config.toml
hidden_size = 320
vocab_size = 16384
attn_scale = 0.125
init_std_o = 0.0396
beta1 = 0.95
final_lr_fraction = 0.1
train_tokens = 564600000
MLP neurons of a small language model. Each row is named by its layer, matrix (gate and up: input weights; down: output weights) and neuron, and shows model dimensions 208-303. Each number is 500 + 25 x the weight over its row's rms, rounded and kept within 0 to 999. Numbers have three digits each. A neuron's up and down rows have the sign that makes its largest values positive.
A block is one neuron, or neurons of one layer that tend to fire together. After each block is what it responds to, as a language model described it from the Wikipedia text at the highest values.

L3.gate701:468514500498516503484519514511517532514531499537508514453468493501489505500521518477525508523516484500510542491503562497510479502504443490470526518517479488488485486491466501544487507521495508530537479485527489500454499465484505489519526448550502512496501538523499490503503517549497508498
L3.up701:510498482524531488511520483469484494485490505498492540437488492539546497455493509466505469489486487476540562514487528487518500473519466490520496415506496502503498502474510519468503515505525489492509501505519526534506545486494468477498500495510517509501493459543502479530502535570503491499
L3.down701:455473476506509469468460497516507473520492518504491523486470489473504485488523512490507510536475498441529515487487510505475493480505526488507542477528505553532486494493513523529505520479516509523470504465517498508523484475499529477533480517549479502496474518502489551494524493547501506523
Description: Middle digits of numbers. Interior digit tokens inside multi-digit numbers, mostly the digit after a thousands comma, as in 18,0[2]8, 1,9[9]3, 16,0[0]0 for counts and populations; also the space before a number.

L4.gate236:495480519496484511520499467520522500470458502510506526488437489479517486461502563469507484520505500512462506492491464480491512523526500503559487449501497552478499484520485548504501506507512542489496508511533548532515517531442521483513527466504515522514516465502509498525494535508487457541
L4.up236:493479488535513484470492514479509519513458512520556489506456502521493462485480449473531496472498547499443486510530520475483532511527475438520531508539548520506530541484464545504477511526538526495489491500472489499517512473498536539510519459482487522505472466488460554495535488524544501508
L4.down236:526477487520451485494455465452508470507481506524501527503503520510492466494510522471511511488505511511492494506497502469525480474491484492524480457506478547496487531498510523440503507488504505526485537476465475503506520476517500502492482475533527550504487496495494481496526498507445522525
L4.gate257:536494521476459461481497504502487522555471525516535489502480513499485488520489505502498480478494513495465547478522509442507501470464473501551479494526521550505521454482489514483466488518496434512467511496451545502520514471498503499527491491473544530462486517475533467484519488507472469508
L4.up257:512499487524488517504550516485495509522505485445470492550494471504538519507538509495515510541521500490482517503484524527509543513477519566463445494530483482479507457464485498501486530504530523529493506531510453481457462512474480458536479507494521512532501521507508498488506484507487482523
L4.down257:511483501519508482536472533491503498516499497499513511494505491555511490481491510509420508471479493502525523459474537479498460498511478498479482485504532553549527516510459510524490547524559485535516508479557509530501546468493502477563468465524471507490501511477549523514480459517495515476
L4.gate273:481576522508519515520509463486492495478472468478516511457493511487481508479489519512463493506499526502484497495464471492484493484470514493542472506464537493517521524497489483516538467513525529479477505492513510442550507476514519513521536533496510526513474482522570475478518476493482525510
L4.up273:468445532517505521500462484511444495464496479540501481480518466503491521534511517502473476524486493491493473474540507502522501488508566517532508506488515505491461525481491528548489460520480489466510501466479476508492542496504492485480528502500512489532500506510467520515497479539510523457
L4.down273:508480523519480501506507474513467539481505525503520486517495477527495475479491497519520490487480467496507509535555506515533510474524497490507533491518467527547472491504500502496522530518515500519534496489530515510468472535517499521510514494505496521513497453519485532526498470541510494500
L4.gate465:505504530457500512480487522474509518495486490506503426500511516495491463531510487492489496440412465529452451496494483508463481495511487499506492532469498511481523511529511503515544519505526553497569550465535510498486498508500475459516473512522535487499499544481512467518488487529509499471
L4.up465:513472534479483512461497474490488485520542507478488472466548478500441441511502523514510490504505492502466531484481542495484504515522519479517530508538495497528536459510484527489516560510531509498537481465515511437462553560493551494487497484509490491510523470491477533478479464569482481496
L4.down465:488518510480502542502525499494525495483529475499498469502518476499508534484510505520500512527488490463506482478490459513559491511543559492485472461487461485476446503464458487545517427501493483502452480489504481494486482477494513511470497493482496447498508471519507517488534519500449561480
Description: Inner digits of numbers. Middle digits inside multi-digit numbers, especially zeros after a thousands comma, as in 16,000, 2,000, 4,000 rpm, plus years and table scores.

L2.gate55:473465469469465500559497487503551487475450504497489441491502486500473508493468481463498503532509554524498518508481508495502507478502469486492485490481481498497484436480463505466527475454503503492504486498529541551457549534519529465462518500505503486507456455510514495456491512499475522526
L2.up55:478469529520473500545545493544502521533493497531568516467493481487487535506520563508434522501531486526477476533492481485506465497517487530495485518475505494482508517484523509503486422525485479512482515507515482531479528540485497492523555485449540490497506456541442475524511486468492437515
L2.down55:534445445550504553484497499497519531463519551512542520496474516521519487496507556536521519504522496500498519517526473475497458462517497492506496532489497505542502536493539497503523558548495468516511480453489505479501475474471510463493563510516522515494498501516485540507509476482467490492
L2.gate85:504510485521539434523499483533490514491497559518503501503504445509479485480465514507481544506519523516520545471505484531488516508504511493508523494517490524535474503481486510506494478538533516484497499506507532516481506485489479525492505501518492493512503481522488508527544500510493462559
L2.up85:480478511518488516550521487524508490482498496512504499508475477459501537488520543447477518494534521496481532496457447499485492517518484484505500513493489473459449459482524524528506488540477523494501492532505481500501536529506547519502490478511472562491492491495499490475501486480466488502
L2.down85:474455479485517464551524496469491497508517484492496525485503487475540508466480494519546487488451521504498493553470478537483514469492476495490481550497446535464489516466547445511463525508485479475522518505528549486536458488469454468495507558516520515497512538538499477437445486492540463488
L2.gate224:487503524465496448490512524504494519478487510542534505528484528501510441517551499467479497505533504560482467473512481540531488523545449456468522537529500471527546505497466521512495494495488458513524510494505509547516497472511527491475531467495513504546498503525487556512496459498484523513
L2.up224:448470464506537473520495495507469497535517512473479510469530519459527454486490506500516503473453512532523453478509485502528486506511517481466498509484508498512484508499480504496505502542490492511498494480516486455516526518527528514488515482481499429499519537546514488521471533489501470490
L2.down224:502506470516540480513477495456488506523522505505489503524508500487461533497513516536482504492501488506501527478493519481486442490483507515538514460515539520488535497471503477484499519454539551506520489522511444476490499515481449463523512501504486507465520457530495449500473519485477472501
L2.gate416:493490461451540537512538497527492523466520467520561479513469485530482492488473496471499469483501542511508496512505508498464496486538495507508526471513489472521485489487479497505485476561523529519488466530524501537482540481452538495540476482454506476523496471487508442512530478505465499568
L2.up416:476473543511503507504538486533460509529464470525478484509490485470463514503446530472519442492492532513492489513512500550515518487509489483498499500485448522515451473488439490461525500521538472475516490520480521519494564461504558471539505500534486501529501470481530511471496475524472517492
L2.down416:476462585548483513527486462499498458539514488522511550439459490468557513484497529452509524547487495507524521476472528447502444493484459520492492480521454524465493489543484491528503520502547500491503505511499502483533506446470489470487486485510480493528511508511524541502530483500481484483
Description: Table header separators. Pipe separators and closing parentheses after column names in Wikipedia table header rows (Goals |, ±% |, Ref(s)), plus digits inside numbers and mid-word fragments of rare names.

L4.gate364:509485502486501492494504548507458542477461527481512511511487465517502479511485461517509528509545521504502545527506466526548504494500464481519527505523508499476534494504502498450512501543468512467538514466515489536519499506513466445527497482508476510509507522494502477508532503485539494464
L4.up364:512512513484554516475555483511520495483463529493515466510462490550491537551459470511511540477471483490518563512473475498489546459502442527470526467513501494503541470484529504476515465523493519555504490481464463512506544513522442484515501469470486505498524495505536486498501513509467529500
L4.down364:547523483469510501538555492507512522501513482497485504522475483552499529535509470468483508511515542482480473511472491503463456507471498463552499512525540471544463493539477523453511505507509515527501469489557444525516503505515524512466543508485498520479527473467508487510498492500495538502
L4.gate445:503534485509440515527491492475500499453476516493507519505491505504526458478489487464509463506523532497471498499501542553484551449527518462478471493490524485501499512497481525513500500494477503500506526466506520529459483470491473499499496522475491481501470509509546465517524490492552503539
L4.up445:483512490519499495486507513503501543523466509462516483490512464504471535532501512504508556526525486533488503519503496500531484493474517519536475507452490500528530495450515523506494512519491476457492539478509552506510526512502544500507455522495479512533447485486495511525497490510480491514
L4.down445:481495524484485464493522480511498548530507510546479510492528470483498548468511479472512469508511481495569485492478458481506515445495539516470511521511485497490537489539487523449521495504510537508499495525488509490491445465492506500460496516512519431528510503532498512479528488528464542500
L4.gate446:499491487484531495460500496472538536474481453465528532436487496485529483511512501490490502516504485479474497561574493473534511482493503494486480508554495535509514444512491527514520495543486471499489502509465508485518512493522512507533479507486452468491547508526545496509520489533535542530
L4.up446:491516513481464515463505453541452504468516503453497511524498473532488538456488517526531459510512494549520482482478490499473478413495531507507476527506503454511504527547514504520517490506526502493473433526559496521509516506459496518478507531497496516473492478501500444531531501498540480490
L4.down446:475485483483481512510508484479473497482531521495500509514548478462496548515490568509470473520558511534516480475509518504509500569478494467471501491486533520476492511519537455525507457493501519429496489492571502521518532500454514519494484507498480489484466508515478517467487505503511498551
L4.gate640:494470496526478454513530491465515495505502507495537532491514447528476499515513539507509488497524525499521519524514521517480481500485475534521516508456518520531479499544466512437487510541505490540486470508516496498509513486502466522527528503483489519546508458518478512490489474522517501522
L4.up640:490536483541508495484530471480469481508496488467486477520539462531522456481473573493507513501489527493528467508508506481506496473558520498455547495518502476508522499493463520493516478557498517502480460472482534525480496465489513455514527462488493481525480491457460494484480488525498506516
L4.down640:502512514479512468510500465475507521474482517481577489516475506478493507501517544483480475440477475504497469534508514436537546468466497460466553545558537493503529509550501481480508513538423530491496478479502493513502495482492499528471550536447506512502487481485535533517472469510498529552
Description: Table row-ending pipe. The closing pipe that ends a row in Wikipedia-style tables, usually just before a line break, often after an empty cell; e.g. filmographies, sports results, discographies.

L3.gate41:482438482464456498494507559468512503464511480492529552496470486536519454481516530483509515472478507510514471497533498501500470505514509491463531500489532503481514469516501517531505460523499505524533551473474512511492521510502531495488537509530491439473507433466528450492479490537509554509
L3.up41:479486513529507466457503493487506529454518505540513527502519513465526457499518540519507507472478483517542548465522470460515504545474531494493496471500488509478442533556534484515484522508460455490497499472513499511490494540508450527515529482485486494529477531540533510464487498489502523522
L3.down41:468466495556481466533499528547500480521497516512487516508530503456472537522512500527500498481489494486472524513520502476501498534508519481460490484491499518456498504468483485492500478501492494529490514493510451533488537508465520450501471440497510455473475487486459484470479527517496520477
Description: Table row ends, role nouns. Closing pipe cells at the ends of Wikipedia table rows, after a final number or header; also nouns naming a kind or role after modifiers, such as band, painter, rivals, league.

L3.gate444:503493513498504509551534495489494477501459518499532440514502505516521523546494513477461510508482536477476497503491454481485543509489504519571516523481474513508496478498509494481481500500520492538516521522490512512488462502528476506466489435481512517466489460474536483478482504521501468495
L3.up444:479494469548505513500458490551509531496521464521499478507502524517511492488518484469515480512509512530522480520502503501485474517528513533506531476523536536564490514496516520513495525491467522531481515533456491480473481543511514530493459478516462476498505450509464515511511522533528453518
L3.down444:501528461537495511476482517489485446494494461531524482473472515511475489491431488530453524487516502507546538464488500515479506477505541510505501543488477536474475539525466558491507514532498467497491494485491514507537535503461525543481527513453552509515488552464521517505485482506521506521
Description: Finite verbs after subjects. The main verb or auxiliary right after its subject, often a relative pronoun or pronoun, such as would, had, may, concluded, or the -ed ending.

L4.gate193:501481509505471496465491503504471459481542504505544487509523530445527505490503538527534523471481461462503561461548447475489462490505482478492439505448479516500515518486480488467483507518477468521515472500509517505540469524531503511505517465472485445492474529507502516518476530497524468515
L4.up193:530479531500519520472504519520525500501478525539486466525544555513476506497459468458490503484481465457502568479492505519528472511514520501499470539504545569473519512502499521476503504491475528506527499511467491504506492515467464521550500480492474546479479564491486505492500524488466504462
L4.down193:479534478494469489478477491542498482474492491545478522499501502496481465528494500496522498486506476505513484492470508518492482488509544485490502499451489522465520541486505492479522496482503493489500504534507476453461512488519477535497528535476464489514482500500483500526523485507484483476
L4.gate480:518503470481492519514496516482497542547462528493485483533508518513462495517522464507523511533505509484461485474545557450451514479518544531532480465519478508498499488485503526524490518477521499471554526493485470525474535522516531504492526483517507477534458519489485471505518508447497498468
L4.up480:565500489451483536469487519509511507518508557489500520479494497527527477450448490480526496492489525447497465488522498551498484477441497458546485468501469471496437464510513461497484505517485528528524537547515520532521478551517512490540540471493509504529484527509491490495513481534472454468
L4.down480:569487497506549456483486484492506464535507520496479446496469517470534529537492529503501483538489526485451544465502544489492522542500535533507537454512456538497491473477493504532483490495505551474477558502516518476464518553518491519513519509505523437482507485451512489549496510513527485505
L4.gate513:524512516526519534487551528520520485514494518482498498510520507509495504525502480574497522510447469519500513489487527501524465511478493481461510515444476562505474492491514506491482483469486454497519452488490513510463506484516462475493512514468484511500511477505511449497527545476485470515
L4.up513:508526487485485516508504503518487530508496485487456501477482529439487480504512498543467475524462475491467503510457560512500475467506492456487491458483475504533513458479527522521524521469469496498556493492496526537509468503493492477503532494483508473502520541525461484520489507480510501497
L4.down513:504506486512507521515471491523520494534535569525474513481483536492514498503476502514473519502462467521510522524493533517517465462515505477483513455536501520520536465482499470497498480508484514434499493523480524500495531454537535521488548496486522474517468492556487484527489510479473511499
L4.gate712:496526513488556498535508479531518514471485534482519496515501495470454460509541498562516504476464527553481496492507522498547494463513473509525509472475539452532486467500486478516436503497522521455505464512489500511480483477472508521511508492497537520508497507525476492515520495507500487543
L4.up712:477515450494526498526513484482500471507499501540532519523514483536474545513504492509496467516508504502501545489544462478485523495530517476494511512511550449474499465485520530508482515523466498504524479530518517542502519528552517482504559503512498485523506492503472500535579542474488557501
L4.down712:506487506493464539530511523530500476491487439476539448491497527471479491470521538463506494506481483539471511517472453501525459502498486458504529493463496490494533496497481501524484455463487495473491462507499504523517467494543488493503529491498492496524475490501492528479493467474481509525
Description: Opening quotation marks. Opening quote marks that start a quotation after said or a colon, and line breaks right after section headings such as ==History==.

L3.gate581:492481518509529506516482484481513501482545559517486473495471494485449452498502474503495508507508507494456527495565526489521499486500501469540523491499496547507482485472452485500489482512488527500503484543510464521485458503503486516491514500454523514539504493519503521524512529490479499502
L3.up581:484472479474512515494505478478465497519491514493534490519531464533508523521508559513479492499493455481505490485500541474530479502525506478476497498466475474544511496502514478478526515481513516473547531472531492473509482484444519521497533462522475483526493492500448472515497523475483519480
L3.down581:487477458476502515467510490533460501523469539498490511539503547514517536546509525476533454484506450485532540506506516539424511499468509508501480502516484517554486520490508468437526501433487532495516469464494502472534487509515499551514528486514499489497459500473502519542501485512478510486
Description: Segment-opening boundary tokens. Opening quote marks after a colon or "said" that begin a block quotation, and line breaks closing a sentence, table row or list item.

L4.gate92:556514525497462522507449528494479470532484505478510480550470479519487477496547496517451498509490520509478478527508468524498474557506491521513476474470511467500532469517467474472530518451538514482495463543540495490515491503499511466517481554521547533509526518487455489507538531500469484515
L4.up92:520496482487453465524444493493475495509540492490567496509512507446460513493479521515449475500466496517514514497494489452490504525516495516539500487564512494492541489460469476485538478481500494493491501462519483505469522491493528466462515520499517489546497548530479466484510532450515519518
L4.down92:496516503494493482502505473457499534500499482467523501435517486522473499484457540500550520472485469498500488507532476499483485489521484487477510520507511514467499531488494510510497506491460479526442532516486491494521489479526545466468476480504550456548471488538488514508515511469495547507
L4.gate147:505468477510477491484537526524478491545525504504514531513479502506501480465497551543502520532478502498515452512507516513464535499514513548501499534484521512501455480496475497494454452492484458490431470537529504529519508482568494508496481496510522498497479524484486456523467496550469489454
L4.up147:527514522475567505492497498519483463506528457490462558545497526507486476477498488499535515510523478511520450513541469473521484508478495518474515460497554499518496515517492520512532486499553503517493494501485509451537495502547459445541506528483481499478503508523476452545499504502494483509
L4.down147:513503527518519518482452518481472480537551456527569494513481521497517458524470507531491488542539440509504505522492497511501488496534461482500515452537486482469448535504487481454506478504471497502475498544492491483514485508558505478499522488496522463456489514507531530523474485512494490505
L4.gate237:509498474472491498493492454498501522497528523501523534529503473496490457493485521517528519545494454525522520541491572487485518503534498508465519502511502499522499449523511490493519494520523526455485470560480463525522526508497466465503527511493481499504524482478505444455452475498521494473
L4.up237:495492526483558463474550466492475472531488508509532468508508495529502490490498479508505501519531498494467492491513566471512546466522504460489503497497553507522494506492531503533492500489500517478489492531477462497509515487540486520504491495511486493488487495501459463493492475499513514475
L4.down237:523491513510465516499525493466474515537468500547514468500506526523517501477477452484503510524506503508500457520489523497470519564528499519475502489524520500475516509519549491493514484543508555471431516521530495511505471499513495477459485514507487536517489502498502521505489518527507533489
L4.gate329:491531493507541474485452498490479475533512519507477441560495516509485478486528536544526524456510493534524527527496517551489471475494525507516487504488491526527507494496498507498516492528544516483501519511483550475515444526540509478498486528497501442537532484504510481520462557524463497455
L4.up329:512506479510499503558501477481495506532496481501482486509549540492499493479490499494512500515466504498516494496524536503546511514526474499512490516478532490474474503464527491504486490514521546490495458532468477477529517449504485515509469476499552487511510504490496439514515475499442476483
L4.down329:533526497498498535502415494491495478515505504504510500481482513492525489506462502533481499498517476491515540489459508536443496516516562558471508473472479505463483507465500470511495512493490533513485495527498536502525485514503518489501474496532477483455513502506517473532535535539515446465
Description: Finite auxiliary after subject. Finite forms of be/have (is, has, had, was, were) right after a subject noun or pronoun, often mismatched in tense, e.g. "ESA has awarded".

L2.gate229:494530484512496501492544498468451439487484520503501515526501505526495505500485527492493510512475463466506544475507512439493465496518514486535497478421526492526479498510500442535519514523523435478523494565502538518463488497476504514490490511517505470487496480477461479508480504487508515490
L2.up229:488519537469491504479501493477483534519476522493516491541553475503474479491513516520529502517462416457507515555490506529554512511486506470484531503500500470504532425499527488478461498504469491501539501478477564509449459470552511505508525491494478536495556501525515483490487477477486504457
L2.down229:488472496484505536492491498485457520496485517550500498514515478524561502501523549489500460447469459456500501525517526514504489453462507487449497505481444533503486469469501519480469498525471517519559511473513533521451434454533526505536526524487481503511495493484498494482477527472494533460
L2.gate346:516493462527510504544515501479484485446493502493496517530498478469507538511501467473535453525478505489503497541477506497517491528468503545507496445523504489492501489484524491530493476517483499477523520514552499523518502495464486510442527509496556490476489509497523488504540526486441503538
L2.up346:485506514476498502533514521510512483502491504493527530491514517470470498498503459508526495495519511497486491492509517483482505514511498521489504513488481511511520528500502517567483483473443504460531503503482523458497549536492500529522517523500522509518505499566504495528477514459519483497
L2.down346:496476497504493523506507496500532527536510523506522513456515520475526525514497496491478487478544468477513514491543481487492510513516507473490487542514505505499506476528463510455529509489493473543493483477491497514472500516486511490520493489512431461534510518542460489501475503509525446477
L2.gate415:460488459515503507470508529445501492479501498508508509492518468481501535487495534507488512469500453518511496478504522475523491524483531470485459491505481542494479448509519451535520453510477503467487502499486540533501484504521530501513478507472513514520531506521527472508461493469481503495
L2.up415:499496523460490518483481491503493521469482474496495481547506514532496515476480510483507501503499449490541512495475522541492547435521471482495512477515499496557476466493535496522525455530501469518529485541482515497452481480487524536489458522505496474476510471503522513470475489455509510469
L2.down415:503507466486528507504502437463487489511533483526506523517499506483512488489496525467485523539487473483542538480529516567525508493489508499488526524517472457496514455461509509487461498460481548516509504490486478502489452503475506506554506493482476450538502490495547508498458525550493512469
L2.gate540:506481471512507542512474527471523483485476476496482476462530498502500495472445548499475499533468485456538485536508484518517471447504544512472457516514500497542490434538515492542537539498539554496533494482481515511538535490503476538478550516494510453500502501531485538483513529499470527506
L2.up540:488501490525553533446512529496489490498502527519500512492520512478479481480486480487477528508532486465510486501493478527529508482505494507489499492491466475501519539477508491520515491523533497507534492538499502485492520555512530508492511499509490515541489539539469466510529451482487518500
L2.down540:513513529513492463493462475529541492535458507517473516558511525496500532512488538482552530509460500497564485522531521501517507501480502487485527455563497524512551514485475515518488467488440455481488466479492508521482491527502551497535487447498543476499503490490517481509470515566518474503
Description: Opening quote marks. Opening quotation marks that begin a block quote after said, or a colon; also past-participle endings (-ed, reduced) and sentence-initial He in biographies.

L2.gate73:518496509474469477539484481470519509453508449511492473471537521498516525514518535509502479518459517497514516537525477525535506511510540509492504499517517510505495512523489553508483447534537502505522571458539483501512537454530560502460467495486526456502477485530509509503516526461509439481
L2.up73:529504501510516489507475512505477449493475513474491489468501570501490471477510430490508456491459484510481480538502501503509482511502498521464548522546510528499476498520505545513477464476485506484470552463504474501548483531498526497524466465477522478507533558556511471501525488453487506487
L2.down73:497470464524485499474454509500500546494487465527485503509492480473518497487502554518492503476482484482543472542557471543520520537474479491529499517479497509465520519491527459491492448459485477501516515511480496480547518477484462474517450543520494494517471495486471488463524493489512511496
L2.gate248:516474461498483503500469507522488505491518474543484489493455540500529489490496490504486479516435476500492482546519505497486527470476522441492499553526564490487509518489517514497501443460476450461507483529499501510469499506532487506488488515510526495532502537499509472461509522484455499465
L2.up248:480509498492481527486446498465543509507463497492496485517512512475519531491501498506517490501484482499520455516532477476495493448507509500479487514487466483485481514505528516509521492521544507453499493528495522544477508558506474498469535498487519483513512502510463496503503476493444475517
L2.down248:457492504558529486502514509493511494498472462467519486491505508500489473514526519468514483482500519488517501507520538548473497477458510537490476503515487526505454515489510517546464474519490520498482510477530477467473480461540514487472483488471520533508519529491523470503493538511518472544
L2.gate659:489485523458494550461531549462479496490496502508513468468497487558533480498525516534532518493511512516501486503499497545559538506534489468539463533532515494470492457493499502450494498469509490501468506515522491480468518527532497473447527514502530488504523497489514451491533515490499488501
L2.up659:470497488491468514510530497498516488466501492490499474484470508509481505503506473515523470528505473465535447446534510498492517449505477497489500473463523494521511499514493508503534517466517495499489482522472495499483516472519526471476517522533490497505461479469468507507523546537510467503
L2.down659:487503500450464532484458490480484473501484482517490482527485493498477459475513540477501520523500529490478505493516463524494487462503501533488524485506473532465462517504483498489467535487508489501510501486549503471492479486524527477489469500518517508516492500518525513512500514537516508450
L2.gate683:494480532512509512525489514508499516477505485510486545492500530513508504488501462542457502497476517495485502503528491461496473462474522547521488497472500486512532531537495510502501485519483459499502547494467521485475506522504484515450475461502543493490529524503499479521502484484522527499
L2.up683:525491522514486508507502472529475484526504526536497468485528519488500542503489487538477546496522520498510499558505472505518529518524489503480466531519461501495487520526470512517511486496465480516487503493500496492494508496544492479517531499452500497487508505521494466520465512529475472503
L2.down683:497506480524497496476505517512487482452483468507477530485503525512491528513493510550501489513523523503483527535528459496470493490476500500496481544497493533510516497510488502492501495483520452468477526510493485495549552479535498518502523516463530509505506514450486510461509486492516469522
Description: Main verb after subject. Finite verb or auxiliary right after a clause's subject noun phrase or relative pronoun, often inside subordinate clauses, such as would, was, had, came.

L2.gate109:483508510497559492532489490479502504503510508465505462463487459498510494425494541524514500528498465516539517527530486485475518517524505469508495506450496512503518514521496522515553480473507509524517496487523538518516463496490503479503556480551492500496485454519436456508502496450542501474
L2.up109:484518504493523505485530539482515465505509472521535521505495520540518478530491484452534514499479514520540476510490477505523462519521505546526481524463472451461495463503516528490489514563507571510491531458492510472498485520466463503533532511497537476499463485470512506560507449510491507487
L2.down109:524538507464504478485487527513473474506496525469489478463527508461533481540527538529466446498482520514528456523546442502485494512549489508499516525467479495501528513520488466480532494513478537474495492543469473507501489477491493502490524531499503502486471467495515519477496433486514518506
L2.gate251:500498489513463490477515439482497471479517501498529485442463484491502498511459490498527498504553553516524507502488501482528473544531495505511518490506498540522510474510499558505510498485495504516468465488563507508489494489478478509499526472506458517523476446487483511487533468495526539543
L2.up251:475455508455542474524486449489450512491496522511476502535509527417492488501503501531530477496503487519507509484484446482488502485562526500461481500487511572500468472513478520525502542491507462495530491470426491502515512537537486540490540512516496504500514482464544527534465537493474510595
L2.down251:527500543518548490493453486489478536494473522535487514535546471491502462515490484534503490508504521504487492522479503516445534454525505474481497480511481528535508482494504549520520510466492493481524485506502501495523488520459514513470524479502497495505525487490502552496528513471463570538
L2.gate431:510476492513512496533529451519525494501465519486494491449467486490505461510516490452503517471490492550513473502538503479497461483477498503492537527488463464481539502516505507500482485534492468524495521507487496476480481493522561480477513491476485489539495495497523497510467537477532464515
L2.up431:480437467469500528485506527502483520523488475510467521500489445494552450492527480473536478468483487525481455505517433476523521503525494482453499491507473477434565473523470488524479466542478497489519433484474515513491507541539534509488508543507503492473485482518466532482495494513438455525
L2.down431:502474494488499546494490522501486518452454538495501522522530480498497487524489508510497483486522539505514495496501491479530514512496495492468486509495491474475541491455475518559488509535511523457515509517506520533518502562509511473499513482495502526531543469511500530487495472474474515570
L2.gate555:498470498537475478477478465479481490477488468490489510475462549472473498478540506530508520494463475525476488463518533512564465503523492478445489507483511522517536499502476536498485501530501475510553471496456486529477517534486480479515518502499466507483524509494504466492498498469496469494
L2.up555:499510509490547500480470456493502486491515487482529512510462461507507447525509499465507479501491487494498497498513473466502487497514518522487541492495521576478531485515496515502493491491522506509470436482486474470450464462535510489509505533527448508505510484490500528512494484478454525544
L2.down555:519486501439512453476492446497467488453478522483553553540478464470479462525515486503495514517477459534491446524509517496511504516526522470486504519499495541488537504466463507525488505509468508502545500507487469491480477495508520485512504529521476513510499480484538531506476461482489509507
Description: Table last-column pipes. The pipe separator before the last cell of a Wikipedia table row, often empty and line-ending, e.g. after Result, Pts, or Notes.